config.yaml
num_key_value_heads: 4
head_dim: 64
hidden_act: "swiglu"
rope_fraction: 1.0
tie_word_embeddings: false
beta1: 0.9
beta2: 0.95
warmup_steps: 214
doc_mask: true
max_steps: 8817
MLP neurons of a small language model. Each row is named by its layer, matrix (gate and up: input weights; down: output weights) and neuron, and shows model dimensions 128-255. Each number is 500 + 50 x the weight over its row's rms, rounded and kept within 0 to 999. Numbers have three digits each. A neuron's up and down rows have the sign that makes its largest values positive.
After each neuron's rows is what it responds to, as a language model described it from the Wikipedia text at the highest values.

L7.gate220:456404513423360506426489517508546536573552560498485535476544463432488561525525437520444635515458509493641504423525532547487455440522593536507410558624469486494531511430477524506540511479408417494466534442572448516471435516438433614572490447466438473557507467504501450489539520494463502545566464441531510514440491546508565592541537532497436535557460505632448530446533502491484515541516
L7.up220:549563518431469530477535552494463504484543574451522505495555528536467461613448473509492560415442523445581485489461515520509454478499517424453489412478504454471359431529494576602491434494446483472418493520491522515526555416511504517494538517519507520400538456458469515481482486560561518488418647536537464452451497427507466475507515458559520512487374535587535547477500548508532561516464
L7.down220:531442531539385482540498467450488446382590470477491580429443516474405531472528509408558451544452489410456475467382485515519463525538435496597585514449494527490570409475536490406501476472543442504481432504473479594523499495397570502479447584512404498459579523557465529552530564460503433527511440498446414469478521486474463427516425550444452541458427427514552473512455554567550466494493
Mid-word continuation pieces

L5.gate237:495491460572465531558561480594516472448434471474501452542428402564474559570527450497561456448433538521473513498564532572507473549517479479567471545491506632568487519499487524458532524410442531523375497469454487392534441492476493393485500498450356428495450481438480437440477452475477574544444522492536536444516464504406501460537570527512503385455527424476496493586565478541455356532483
L5.up237:477524493554431524568581429589510435443484420485495389519427341592577535531521474563523485471518507504485570479558497576509468533498405414501435519490528538496425439534446508467537481475437485490460489597436487427534543444457405408399482592517501481447438526457493416463520409474511540433466513501558528471469535496498511449513487514480500471434548453527534449492611524436496446521531
L5.down237:460558514415523529521530507493494452606546567490523499500465436533492447420428523533465565480595489502540535465520529446542578464527451487530450522537443479462412400471525530593519496525534486518545537546491530526496470472538474554453522454609542538538462513527573555488513466515541462440471509520467483589455495604604567515463379518474440622503540517544513529420437525437559648437529
Final digit of years

L7.gate536:513541515534472494429483534510438468501478528436499486464506494542440441556537446547560523460473512552461532508546492497594438499545399498538557499506467505476466438515519433509500478473530523430427505478450526518491474466519500478514462509489453476532518457478533470535520495428478452493443502452395462434544563483460511457558557444414360562565570501456507585476422608512525582438559
L7.up536:449527515588530405422543529467527531528453459450464432480459439494442528623601471462413446537503444544546577579511552456656460425498397440521523549556460417536576539419472458525468491477525461544473501559425469405561406610451492524434539543443462468511424552504516472520480397526493392536508517548478538518525501442469516451510503468479514487489588533532459533506507542423561546487489
L7.down536:545423457487447542506521452442528483443558469577544470549434449505495469450419549469448463517440541490465453451448485511405473483499499514456453426490488577490440502607522540409513496591521583439567537406532475557504542526560485475460528475627674486514472497484486485558439528431484588436543493543430535480446453610456443477559492536490478498536517520553583451497539566502429536561520
Year final digits

L9.gate703:520411590551483471519450570546549428489556562493486485552488466514393523483600535515463551465476445492498478465458542498486412452464563518451512509517463597488480605469503487446484418453383424584476529508478542503545503503542457568538496411442472479548521490568449564530510499545509451538500513496454430527506470469421474600602427485527491475471468447570547550523497485514509508519457
L9.up703:445505544489487531517501525509448401424541482506528487488567453580441484469512540534527527508459485529540455498441499446450518358548481646446456625526415498417456466495388519379501479519516525431503482473509608519496582532486466559496508549479528500534572498518486498481418480556413532434478538522584467469477574534412522601455457541500497505426540465474529514571438499510495495540521
L9.down703:442559483517455548577513391454460580524476467470603473506483592540457460507460571444522571458526480515438521593510581433457540473430576519626542525479473457477581404442457434503557460527532527461448484523569566470519476430445531478498530523480615506487507526465489486510443483496536555476548491536476436520519536561497451396454424505509561502471466451516529465430532546542541493467600
Mid-word suffix fragments